Weights of a small GPT-style language model, trained from scratch on English Wikipedia.
Size: 16 layers, width 512, 8 heads of 64.
Training: a variant of Muon for these matrices, 518M tokens.
MLP neurons of a small language model. Each row is named by its layer, matrix (up: input weights) and neuron, and shows model dimensions 32-159. Each number is 500 + 25 x the weight over its row's rms, rounded and kept within 0 to 999. Numbers have three digits each.
A block is one neuron, or neurons of one layer that tend to fire together. After each block is what it responds to, as a language model described it from the Wikipedia text at the highest values.

L12.up213:505509500510503482527518495499474467503523472490537502516485506533515486490545542529507512443463502536500528517499506495450498524469554479514540491511524512511490474519504494471468506525487538430519494532475493497500434494535506485513502503543515473463513491475546522506513502490535494463461516464503500496485505534474500496524446510480527519492507528483508492489491510534510494518478
L12.up378:479520459500482503508513505486529463499439470512510555506491493495494527472493483491495454463500459491414486528495522466492501491521496512518507516538409460483500546496482519499454516531481518443512528515509495499502481502498536525457490498444492461493467496492516484496458488494478525478445561496490553522495512488486484498486501526538524482498495474526478452462506480477473512519458
L12.up917:516501456478468481518519493466518477503508458508480553479491497508514506540499505494481501492524469512470500501527504506552497561537478469465526501481511503479490507496491522469483556519506462506535483508514462523479510504572506495536507533472492493500501492509546534527508448518496513495492496507483491477486503512486519522554502493515527514487479513505498494495506499512468463490498
L12.up1490:473491492506479504513516495502489468459509541553496495504491485493510513491474493498548483518467526521491500509500508508515529513507500470493504487503474553486534578508490462482527534531479538530510537466469475515479458487459525521482520510493515486501511468525494515488510526476507467507482557488492515482523491518466500521533520499468505455513478484477492478479502504505493496501481
L12.up1553:550443545514453487518491533505501458466465468503474509498495498465484470484508523538497535516553504498495483477467496509516465502534447481519485460482483493476512518496468521491485485471467509504422519479534487481531539480456512510514473516497503524496493497481499462487521511500506499510527535483474514517459493520508494538538507502489492486477512516532504487493491481481533504513477
L12.up1576:505469473531489497489534516481496476518488529510498504444466478495533489524520513516494482478466478480531528441481462506510500485487521468539497515498499499461503513476491548476513501529489538513531515514509491486489492497467529478532492504503496528519484466472510488521573512456529540485473544505488522496530527510517462474519502496512505451496516513479476477502481522503511503488511
L12.up1810:544481491523487511447525489479497493469478480518537541460521505481537481509455467503512483523488498515448471500533492482506489461465520474518516480504495538539496546541470513488517531496497479485480504499504520514468552519457528477510520506509514505511520501535472495498525514501486501501453489468475518484526530515502496506543511476504503518499495459522509479479489507517472507500490
L12.up1970:490500493473452578493544501521556496495540519496537489504456491518511515479468520538508500514465514492483504442536531519505523503523501472507495501494487557523484492505465525497472474521464531508494528507512467515451518517500500463547545517505493493490476469486538541491529517493502526512504511504521522461502512438483422485483478471501472513461563467486477511510507501495504491501556
Fires on the first digit of a multi-digit number, mostly the 2 that starts a 2000s year (2014, 2011, 2000), after a space or parenthesis.

L4.up514:524489492529456513483490510515492497526479492473477507481475554495487479523493478489470501526530496490445487475517511462506494552472516503490499468537495502475571486528497469553508469522543512512482428485489523513509506494515521439484496492494502473480494507471488481505498552508511468514503482512509537489570496462523491437532443463467512483459495545506543506479495500496462460508488
L4.up1039:496517506526465510492499500478489483487528455491473469505536502500503490492556488490499507494445499488542501544536479476511523549487503499508501474503499493470456523500521500492502533475518491531529495515510488507496494530469533483480521560485534501508550506493525508530505499521508494515517499495481500489474495497564531524513500460481534490503495497489540484531494513540536476483472
Short letter or syllable tokens, often 'a', 'A', 'e', 'B', 'Ba', 'Be', that open or split rare names, abbreviations and table headers, e.g. 'Ba' in Baix Camp, 'A' in AST, 'e' in e.g.

L3.up929:499498497550534492564498496512549477534486511479483551531514457523474498465509494549464467487516474483506513516513526482499501455462532538462494441503468484505544519493528553549492474545524540514471495498529484473513570512469524534477483503514525508523499502489506493501512467520497469481505499471518477541499515477524554479539511506509548491532513527534475554493493484483518494468465
L3.up1073:490513514510496566484501521466495489521484479468519485513484496478507459479496507493490496482469516539503537534497517505501490507484504522580489471516522454504458475474487530495539494501476490507509520490549527497461491527525506499501482497507533497530501537497486509513512467531494465489503492460437462505539480495476522556508485477542510510502582499498503472550505512492501503480536
L3.up1080:521450458491485516516537513503535481519520489484493496490516471541471479525450486490565468511521518512488492480536556498520486479496531495505501502487459524503521498459472504500570533480497503486514491503518494496501474538486523453473475485487495497481478498469525520499517459467497456515477484491466494477532492501492547498477509511541456472485526497486496511506521518487539519487482
L3.up2040:554532451507520539485475513475495484507501476527494557484492548509465528530530493464544497517474481509494494465476515446444513483503491514462480525529455473456502503495483596479524526514471546540463442518503509513500510484495498499524512477544510507490459488436535502486507482484493485493507501503496477495494510524473535524527523472500505472504483489515520516489478540534511504511472
Mainly "United" starting "United States/Kingdom", often after a comma in locations or "the" in legal text; also other country names and section headings.

L4.up561:495537466487500521503510460467497495501542483509503476490482529500475464468525547502505459510520503505499486509479506449494508492482528501503504484506535508499490500462541505482554489540510506483501494511505464507482516502482477479484511528497479505505466521497524503476522536533464498456522531505514482486509519507484467522473472512442502514521489476516557487487531469558459466465520
L4.up1919:504509512509492504477530485484499511464493530501506492493461493558511537464487525518500518496528523514512531520514486489539508502489462533512511467473499506479464494491491527522517493524488513489504503487498516515517535554491494494465447501503505519473445512513484531451477492446474519531536513500479501463499479534509496438440511524486486501527506511515513511520481461501502455511483
Adverbs and prefixes that qualify the next word, like somewhat, nearly, almost, at least, the suffix -ly, and prefix un-.

L4.up1606:528495503530523500470483511486509477467518496457482485556472486494523510526531441497493506515528524522499477510518504512495459525482461458485477466475489492464532510497511524507478529510505500518473486515530460490513498542476496482511516508483509526536468499470512510555476462504510514525503484486514506505486456500530481493457529503530530507474498498484475529504487530495490533468488
L4.up1667:504510463478493497486550545550502545513520446497506488550475504501526537537511515481507490511559495549470492505475477506474481495469499499490487522512515505510541484494504487490484466498485477505479489511512459508504497520489516461519506526483503496490491457508521500524518519484501472523518515474457497497510479496516529518491500463525492491488571574513465500485478539499514547506454
Last token or word piece of US place and person names, often in tables and lists, e.g. Douglas County, New York City, Dillingham.

L4.up1491:484528507462513514488516506468451520514488468514476530492500535474468516537464519485543489521503478486472539513546501495470491554491481516493483503510489513497518507514552528496512481496488484542473490481497511517514541499485449489497524541465505458494552523569465541526491517441502529499545472504513498487514480516517518546513486495508453488487502509549527500497483542463485523494498
L4.up2013:489520506461514553501503444467454490485471512489497479493481505520487511521425478478518506510511464501480511509505500480508490549521489509507487447520542469520484559515481522495428460529492483503484493477550509522499503514458499543499513533500517488484502532506552544552503509478522527487470535481507555486487489517492511534518506531517528546499516499494535494512486518450511465521498
Proper nouns, mostly surnames or first names of people (and some places or teams), appearing mid-sentence or in table cells, e.g., Adams, Thompson, Israel.

L12.up106:519507530500495482516503470500545509490473453536550507489472522467514533499488501518478486527514524484502512540478474499521501513482497491502481497496483444507497504477511483496493484477483481507492492503539474509469462510487464460540491499479510479481533470543501466527483492503485509522522511487497495528504501485493544509484516476469498491499539453472504482500476500485498487473481
L12.up142:510521507495500488494493495509509519450537479501487493498489526503540506586560540532478513494484530489509504493502512508527473495519520491461518498492499477503494504544490517494517498460539500555508501482501478509534502488481475494519474500514524488487507483467499510477507495487479511466488520495478544502494504491499490530507495457464486453492542493502497468499475530521497551531443
L12.up338:486515498530447512499498493525516469485493484476480503476543483506505494497466518555501499476492493515558482565469523485526466508463501490500457497539473494463491511476488488477501517457571518540486452487516519491509481537502487541491479505501494509528522499551550464523503495470485494525487498497501520500505546504498494518480504485515499489521525456547510495480509485484512468502442
L12.up413:473494513477449481519506471545527490518507472493494485483463437480503521497537496502509501528490503480512510503470487512517478461503502492458502514499509488507503537510519493510523497501548481522534501515532519458479501553492516550552507533541465542539471495506482496517499464487497451514488530525519485480526531518482514519472513502483480504508504502513481478508485471510506466536526
L12.up1009:524500507512512486513532498482498494532522511505516480511477470498508507526494489486548445489507510506473487486481505500525495522510530467476460525514501529506465472467494519477504529424485489533494495492436502466550512534495469505483476431484526510501479532560536531538517473502535491480502515490488530526528505476488536504515443513448507492494517504496524465500465502469485493479465
L12.up1147:458504488438504512508541488483489505481508520492505490501462510498538470503510495491498495465472484485494495515487482558533495470460491472461463507516502530463495538490518496470486472449507494438452480535456544449477507482481488535507497493474479528474529464525508511514515546497515476490479536520488463503511514483509510448487516547508475461500504503485499471510524455496571467499490
L12.up1170:484509525527511519481532493514477478474494461522513482503539529492524471508515527546460481513517530486516468553455501496484505486504512532508473472454496468502500499489494501477540462520480503537512465541533477529493473536483520476530501523498530497484433418509507479483473513508497487539494483488497486479505513491480509549473501501491490491490526486468493495530459521507494542549515
L12.up1202:488506506515493487520484505484474486475534492493479494489443518468523527516486516475506518481470458542485488495517486490502490490473516412500541488494506490502485536511525488485515523449510535508501482511493474521453500522501527539500505509475504493479497515487518450466486497546466512511474516553496464507497526486512513466537511509482488454502537476516527448489498518498484478523479
First names or their end pieces at the start of a multi-word proper name in lists and tables, such as John, Had-ley, Br-onson.

L12.up230:494500472508464520507506542474486516540511498522512491507537533494494503482514511507503505494480517511509485531500506478508424524483483555527500488496500550539489502503506508519453516501482513499498479530478475492517489518501501524461453494528501484515498546500497512489470516507496461473527507478512523484527502522457472498528465508463513479506503492502486516502473523508465532495528
L12.up926:493516477504469493502470491505505455472459504471507515480512517491519508485467531469522467534490431453510498514507528495467460512531458485519509474479500494509507466487500493510525526509476499491470497430526475504424503470587456519556466496524538482472498532495547468543507527521504534490483473501470512527494490541463515520525492462503510543528491500507509521504464505483521447473502
L12.up1346:521526501534547521458524512481510456498521503531508520504529517495549459490489487491547501462517509524532495495489492521446472531515497516479504537520461496488454495490499515495492494518493483524481512467474491524528480444500480510515459528469490468540488523527481453483523481506510482515483495497490544488497511510502506481473531475505484511520482486514504468491469507512461519482455
L12.up1506:464503518475490455490490495500493476512530486505507474515485502521546513492490496505490542451516545470517468480487506514495537516507508527484489513516512506481474502488487512485531453502515500525513494472471489470507532476550467477535546487486548504516475496519487520510466490478531542513467468482487480545497467611491519531468513475505493480508486502480506457551512475510495515495489
L12.up1685:492509503486522529500527503461517514535498528540484522495486497513531462529492485458524487491510433518488498472494515462482467514508523523509490531508523531498495484484484490469487514490495523481479488462529496505516508507456474468508515481516530485518520512484511471518497510467528491501527519455492494539504511547514485494502493516505502549507478494546517489522513479523521514452510
L12.up1756:527510509489522537477519481487531542503514507521463493482512474495492525480512471503505502513492464505453509543518504499528532558480513552510496536551485512517477565527487493509500505486521506504486524506496496510487520481471475482545460485496518458520535545470506481486506502488526468564490482484441534498507466511484525478499507485502494526547487524523496494486520452519474525487532
L12.up1950:554545508438473501503502520522523508491503505509504480510519459494567477517471497487466577503482449515452495466518513458478530505506485520511505517498489514490520512491508505536490507497478522487513532482462486511489516516469407493465495546520522437488529521483477557499515519514503527492522447505459548538450486545481516498464495493541494505501519505550506483500484499536525496500495
L12.up1964:521513473440521466527457493484525527519482543515512527455474497517527469527464488461511525476493490530491481505489488497460501500524541525527516530502491526487492524468521467492500517488481489535461433522501481468483526493443478483513500472456506457517463499488548515488525479465496481496499515478485516493471492542505523468500507472490493531504497491511485508526538518517491538452502
Past participles after was/were/is in passive clauses, and the final piece of split ones, such as was published, was completed, carried out.

L3.up22:543504515488472505514517443480508536503454509479480472462448479462477498481506480483511484529504461502519475564535481503508399512490470487509459404497533512491515515533484475484527470503507523494469516492522527510475510554491515536562486541482488466511479448534490502494508477462525502495482512485494503483490473520434505503508476524480497550479536506529507504521486499504529480523471
L3.up653:483489506521477535524506504493472502502469494500457528511515522480498516506548499466508479489494463422498466455566498450524533465471471503537509525498523506474506460536498491498518516522523494469494507510533476507510527496493488503498523518528529500451450538544468489553480499494471515510478522531512554490486470497505488453512466532520494491521524489492512495525535537539517461481476
L3.up807:486518519526491510494515519498472499457525500477497472550491516525500447520498461499518477528505490529488505589494503499504481505511488518541514497540475476491502535499520506555485477477517519552468473484453491496491502525525448477507547471526558500502485482517475517488495492478522487462486488507517520470504497473490490500490536474495526523496533499499525489472486513529506469524495
L3.up1509:517513539501487473517477493522475510507480494529483531468534525533507496519528453504493543505533473516539471529490532540504457467475461491545473509484485496487507499508526504492490469530470530530444467491519491500507512517499482457480491499445520460509519525512472526527504515498506496473498528536518491496524491544492507494521474482456475512532501480529497471503534472467514480512488
Country, state and nationality names, often the final token of a multi-word name, in sports, political and military text, e.g. Zealand, Carolina, Moldova.

L12.up398:492484546489461497507502522530499497523489470492508491503512445525506502516482532541487490508481493488527482483470529484527495542517525469527508509501507504484560531478495496527497540473496461459500488504512505468490462455542505455520541468513493455492496556494508518489474476474518526504514498480526493480510443511483447453536489520505524480514453493489490517536508513546488516516479
L12.up580:496484527455501489541475532523476491478478465488486488479492469480498518483511477467487490481505479500513494461471453519542480497516481518514475523524511474490481558496479485453491475516511469455550475458525472529501460491464500494494482511485486476494513500499494464518477485525543501505529497491494476490520510522523461477539472525537469498525497478509525543475512497531508500482537
L12.up911:512481526520504539532488519521473455531516493488534542489455510522503480476547488504519491519529461489567480494487498502527499506483478465484487549501503555529478469494528503484509508459507510495516531477488479485514477487494509480469522515464486492492490520502492500516463530494500526529509528520539506539479491493493461486527508536470529499498453513521533507471485534485505474516490
L12.up929:494546493481449495498479481482514533473504485483475499486466441502529443530509513491470494523492512477495464513515517508501484526466495515480404508514511521489476511470518517478477510477513458518504478475481527457499466465493486461495462490513488491495484496497480460516561510476520506480535523503500522521503454499511496452501466488478463512500503499454501544496503520508537472501495
L12.up1081:493562510491488515504509512549507482502475478480509501497479480479481498496558550542445509463522506478509505449541529497521444490530480515509472525508494539502473538539507464544534509497519474533506462507524470529487548549525511497488533479511524527532530505487502500546543506501468489469470480518530506492480541518497503464514478501488488551516472482510439574532485509484507557444509
L12.up1326:502501473507492446565450493502486549522519446534548492522498464487506500545541548515499490463487505455531485487543507504541521561522451498458472544506503514477491501514481534488512499510489460512503519526472508508497459493521511491488481515511556491520478520474530478490553568496482535493508492490472502492535469511505533483524493454483500553466504484476457533480489550504490501489522
L12.up1455:468449475493483494483508481505506480494496500483532502486504478533478486509547468523536509476514566506501540452468470481533484541488498490521473487485507581489509479475469522490524488474530520498531483510503490535522505482494519476471544500515500509519555497482495493462531528521514487523515498488536524508506482556505482488496467479482509490483484510474503529505525495516479501498544
L12.up1776:529467517506516496512495521512480493460459502508522454493495475498484492545512495504485517501514485486538513504541504483519499518480518485470521524513470523500456542454480495468513523519487505481489488453509484484548505478521491436477504509502510497496519507449470513497583533541523517490505522471495512508480465479492487487477413555523511514493472508511467507508500489536456518496479
Word pieces inside non-English personal names, mostly East Asian romanized given names in sports tables and biographies, e.g. Sang(jun), Chen Hs(uan), Peng Z(hen).

L3.up289:524533496495535525477473495497512520489506539474503502539523506485478527504473508509499513541492477506517508489485511498520464542470538515521509537481531533509458475452466507516491462507529487486517508459497472527481524500465503482513476493477493555463539493490498486507512533513534476471512511472540495483501502512505493473489500500503483485470495489497436496511456488544487491486496
L3.up539:534525518500496527560498529509504509503474516491526490507492497511489497493511526558506518518520456496510496455477499513492488517531519487525480542496530535476474536488489464516538499536509466477522483498548504494538494526515540452507510541524474496500548526457525490536532498489532471480495483443500489536514509492486495458526440494489530513510509497539478519478502511533527508459495
L3.up738:485515493485494462530518481510514524511510517503504499545492514510475490488512489447505525532497505497478521504491498462561483512541500459493437460485485483467463539526530493543507491510495483508466497510489494534495526497482524490458504526479459486532545555471505522574490534511503532492530523515532460507467500496464513495488530501512490483518457468544489484510475469476495478505538
L3.up822:503472464471502491508519506475510516525502459528517487533472520509517478488527508506501462498517481476501527522510510472443520466486484517511530530458515552508515508466503504477490521490470473504494465526488496507461482495504543472499503490540484447501518487496505525508513487494527446525499480429493469543490522473474491484531537493503474525479503491466466481505493489484574518519551
Word-final nasal pieces in romanized Chinese names (Zeng, Deng, Wang, Beijing, Chengchi) and English -ing endings (reasoning, rafting); sometimes died/killed.

L12.up287:522526530518515504502506529480478471485505499528495487538445516504471527522469503522498517476444566524498528525504510515461522486497518518525505440488493508483487510517509485489484500525506478493534503552498511477494502515499507493539487505544498503518492524448492488448524514536595523469511520485499499531506496558528515496488539451501521458499518513501508448529508508523530529529488
L12.up450:516522513505483503490525513492507513540490536449516563466494500498471470465480474522491514533512508517469499528486496428450499523490488495448496486495491499498495496470519495512483463529507486555543455529497505489483502525468502510520499498494537476522495465481465487481498487556484490528513526457439522509505497467474489500491480472492557487500483521527502504511493475470489501510492
L12.up588:492512517457447531461510506493503519518518476453529483499498486512471482484489513487484527511489533502489510515492476451508511466511529506506473520482502552500482513478470533537448524504494469512460448526525506509496493505528479491508505536484509476537513490488457509469490493485510523476508502452504499500494493553494516481452492496507514469511460471494447487486493500511492512510498
L12.up651:516498549503496546437528459460488502494483479518520496539453508498544525485432488473498558535537502507476455505507490489517553486520500522486497504511538474506486549497542526508480501451505507493505469510473520521488500471513483490544486530489513488499508518484465527519491525494550505510481499499515494520473447505541518516511562495508496469497525507473508486542517513550479518515475
L12.up1221:503513509443502530472492491497526546476472516501505493487491408529472479513494482494548504467506521495510486466491554463500455484496474530449493515452491514480473515476517523512481505502535513497516515456507538512478494509552489500495498486465484539489506520499465521448469494489549493524539497510490503514494479544494445493450461531490495491474492510537526512510490500451516476488494
L12.up1327:503504513476511496490519506508494459510554486523500503497498508532492488511482531509469519471486497482508534528516522479502505459544520451490441503534526519465513546465488504456509523527499495500507493502546485526513493554510509503473464545486521498460495488448461509490473494550506525495482487486482485474503509502483463486519497495516499494506507471551455504508515493517510490505483
L12.up1702:522532526466510460484502493481480490508535473456485466526509469498545491479489464493515512511479515519512519508491574472513483474471526531495509499472484484468500513426553515515505472509468525500528522504532506484506510500525517493523459483439539521481522508492492522510508514532520511506524514495491505493498491498509497505499511490493522467496499517547505459488481518512521484465513
L12.up1707:507531528441490485456487488533535500473515515495519482498526439495535484534479541509527502475476558568507529511490526504535514477453482555546499508439512488516512525516489505528521457515535537520522534493519541511476496569465447502484469503434537468535496495491486565493573507467487487469559523492504526521482508541499467536473480476523511488473508511532511476479447465511530437445498
The last token of a person or entity name, often the object of a verb in narrative prose, e.g. told Northcote, mourns Steve, brings Ray.

L4.up424:483498478512527479533499538491516475521553538516439477542445470492492458506509535472481480490467493547493462535493481487504545460508502518511478507495477508527484493510542508511465491520496516501471527494504536478495520516466463529470497481472505534505478506529481514507499506502512505526484476502459565527507537501518523522519498530481525483513529500517546525522550521465495499515488
L4.up807:480474509482485490506532539466469490486573497535454477505519505546499460483467451485496525460501566533484505498487484506452533504509501527490491471528488529516537527530531475495501492478515510514466501489461500484494546469487500508503505542529500480526465535537514521487487494487443506555569489524510542472514484542502494506443491500504487492557534493477523477535506526497552505487502
Closing quotation marks or brackets ending a quoted phrase or title mid-sentence ("very good indeed", "beak"), plus past participles after is/was/be (launched, held, constructed).

L4.up1407:546467542539495500476490436534497517514508500482520498479461512528525484505502474471488502514460509521486491506562528462548515512501504541513513531485468520449512490455498517464490490482521454463530508474474472488490510468505486508488484512509483469519484466464497460484557522497452504472524479475527493503489510516523498533501448508524543479497492517539471489484484506499482514457482
L4.up1676:506481560448486543484493501467525540531521465442501494507494507480492528463530489526503539502528478514493507530488483446515477541489463487501493514488473501460520461489543517481528474508517499515474486520539533520524512496543484453466553524511498494507461508482505507511471473573481483464484521535488492468503515482505476481554546505556480472538503500501432473481483456504599496455465
Mainly United in United States, plus other first words of multiword names such as Los (Angeles) and Anglo(-Norman); weaker on word fragments and == heading marks.

L3.up138:451499489483473532479507515515530468536468446523484514544499470516495524508470472490468486471443507465496518490493498487475490528484532507474540518471471488536494465509496518493491531475520518455502525485503489497476509535489465470521489524528478511499529464478531467507487519488480487520510541479560524516476490519504508471499488471553470471502506481516480501521507461485518538513522
L3.up563:501480510485511532529514498490507479510497503512508483529475505512466471477482456503516549541512481473482462505510494506538497499509502458482522479499478457487516497482503573492487515483552524502430487505531518507502493491483497479502493514505514501540473473509520473468504499497501504574546527542500491547476500497531469529483472523567523485513501492527492514466460497542460515491517
L3.up993:488498487486488528502474459464493542490500493506496502525524395501489450513530517495488528479449532467546499494520495524494513478462505532471511493481481528499556493502503537475522529500488483468506496489558487490520519526507496522505529494489470521471519466526465508519490489504456499548501518459494508554500516474515507507497420450485534486469535521515518522497457479534497503499522
L3.up1861:566534520475502517483501481516487487481565499521526504494504488552524511487474522541509523475508479532461482549493481496515484502449484508456500487470486492471497488506457500495478491525501467512500513497528485507459510510480491491501489466506538508499476467525503507487518486487504545463486541450517510492496484503546502473485507497524488504532521493469476485460527444494516514508506
Focusing, restricting or degree words before what they qualify, such as solely, mainly, primarily, only, first, most, largely, very.

L3.up260:504477495539500514531493464519506454472485476501485523532568546508511544496521525468478522449461479451496474498478481508503487506522514502436523505505492531455497489498518508522517485497485476529503480469506532488524505539480487521514523451539514499445468525489501541457482549489478514514526538466522497521482510512467513513473503468508530508514535468529530518477513439489490502491548
L3.up1045:475472486486472471483531541515510516521515454519492479482496457483501528497495454510487477486499501524528468504579500498508524483532461493490552492530482529492466514513480523497467503497474443526485553475513534490513492496484532536465521498489483503520469525500477484491474492472531533535483518520487549519468527501525474505460484489501528499461559506521494538459534504523487536528502
L3.up1324:459536498517504504495461512465438492505513539495464471497507510475477502474473480527509502504433500459527479509465539547522468529487546458476472457504530428514453495497488480478496515501507496459480547501528480468500519482523506521526491507481553515508537504517511507532513503481507479485572541473446499486489473510468476508467499490490536506510489489472477563498480540530498466517490
L3.up1352:497489493499550531483529465497513514509501521523493500540479518457513485465518494509464502523480510452510491493508467525513494528504464469483532498461506501493515496483482480536521518512518495497455492504542486474479476495536505467514485529496504471512536550499515508506464519492537515529505555501472514530471547510510542475536457477542494514524525493511515487508519501455533562477467
The word as in all its uses (served as, known as, as well as, As of) plus first names like John, Henry in lists and tables.

L12.up188:452479492493460541500477509501534484505545533512504502481461486523494471516511504485488480529564498525538529540520494528462507434489498512522507542510506485535511500468516456464494521485501522490457478492480492497503542476496530518513492489521504514540496499547520494507512468498536497527453489485482506550468549547532456515522480517503499512543513499477524500488556498517501494457506
L12.up227:513513476499475510495555524519516488493543495548528466430515565541516480491453507527530484481479514540497473470515500522512471493485484508524482465504512529501513533516474496482531451482517507512526536512534468487515467544499538524524518507533511501499468484483486502505510499514483513507508456495495496517496527529528529490516524508521490480516501515500454500519481524514451525494492
L12.up315:468488461498474475488492482522493488486496473521472480517479530514489543461508489469522480532501511474494509529503502504500508516468476488485485454480518513512510503524471469502558497497494492464473508447502512517496474506550519494500544515526501524491488460504483521541510522448446463515491527492484461462507504531493503509531499505492456533507493488512499520488494448504576523513496
L12.up419:563532510468534555507490479525519517475557519496521505515506526477521482519505459488501489494522532468513479467544516412508523542480477489542476505481471498479515524492492472530464518486476520513461459474512490496497535523504459503493494496476512518555539500483518497523478515502502483508521529492523502509488503477469456483443459524504481452520530496538473520479503531492475486458477
L12.up520:497473496490503492557505512485526452489537503544500497522507509540462466516476519500489487508466462492518499546534520529505502499515515465554494531510536510461549502532534495545540502448470516505517440491504478499466538475497491566530480525493507495505498502472509577475475536488514508493489519526513494479528485506483498468491508501532522509508497565518526466487503494490509517473482
L12.up1845:532475473504490513477503496513578531476480511476523526480535505562525498493502497490526438532507492534518515494526474541534480509463519501463450494491504498481509529486517505487486490501509496490482444474508498504502481507498550524486500502514511518444499487488463519514493460437493495512441468488491557492511496518472488500454506491506495521512486509525500495528481511485447499489513
L12.up1920:507491482529451493494577523475513472492474508550487517507508469522507511497468435568524525524508535524501500486524532517516473468500501499493472498485505509518494515451497524526475509500461550469499484483560473552474532527477432510476550488525495499501517470503543535476486479491497533466507499515488507482464535484534540491504505484490490495480496491526479540490484497460508534524467
L12.up1977:516495518535504563551466476500538541515522481500512495490503523542539499466529507506504525481511517506513467502512538501483509476480480506536504495509482507492489476529497526515484483482495486521537499491506485520486484498504485536545455517500475520518528477509491486487487452473507476502491467515478500484467496543490506498531479492528569505504489544474461488542456508449497546499513
Tokens where a country, state or region name is expected next, mostly the comma in "Budapest, Hungary" or "of" in "Republic of Guinea", also "New"/"North".

L3.up223:521499512526509475519481490484484499543509477518493504529495483526464480456507456446531516488513510504500509494509486516457535527500501552472484497517507538474505487472494518507533513518514503516492482500498512505497548479491475583471508523467559536459513530510517509537494514472514479458499487518537520502506457514527492483446530478507503490496516494505518476501548507532505516493522
L3.up659:491483463475514464514522498440486486530515513561479539546523500500491517529542463493529521494478511538483563488469457454468545499518474518505528530486469518510528516512518487489504492489492520524479516537476504510520549483480479505467509489509515517476462482504499489511533483524502477492550460495525517481499512547496504499512500450472458531535505530500476513497487495509502510475477
L3.up1610:529478478477509475491526479480495469527511525597493483490499516470460460469430504468518515505553519512506529534504491532472506524471496489452448492462491491492499492511524487489501483464544493460440520472535509505477561566520473481513527516522527497494510468526519523477502505499471504510483478493504472472514492502522486522511456524502514532500504477503501508512475468569487524522482
L3.up1838:521501477531478520500538506487495505526498504499480495521544494492460480484468479471526472517509504558488496498480487516471503514499460530501493541521489545471486480474497490512524458522494486471472523546508477484478528490490513512524466468511535516489500503510543501475493532510478528502498493508538523514506497539537501458469526515520498483531450511503482475514511515553518482480512
Past-participle and past-tense verbs following was, were, be, been, or a subject, mostly passives like built, held, used, designated, managed.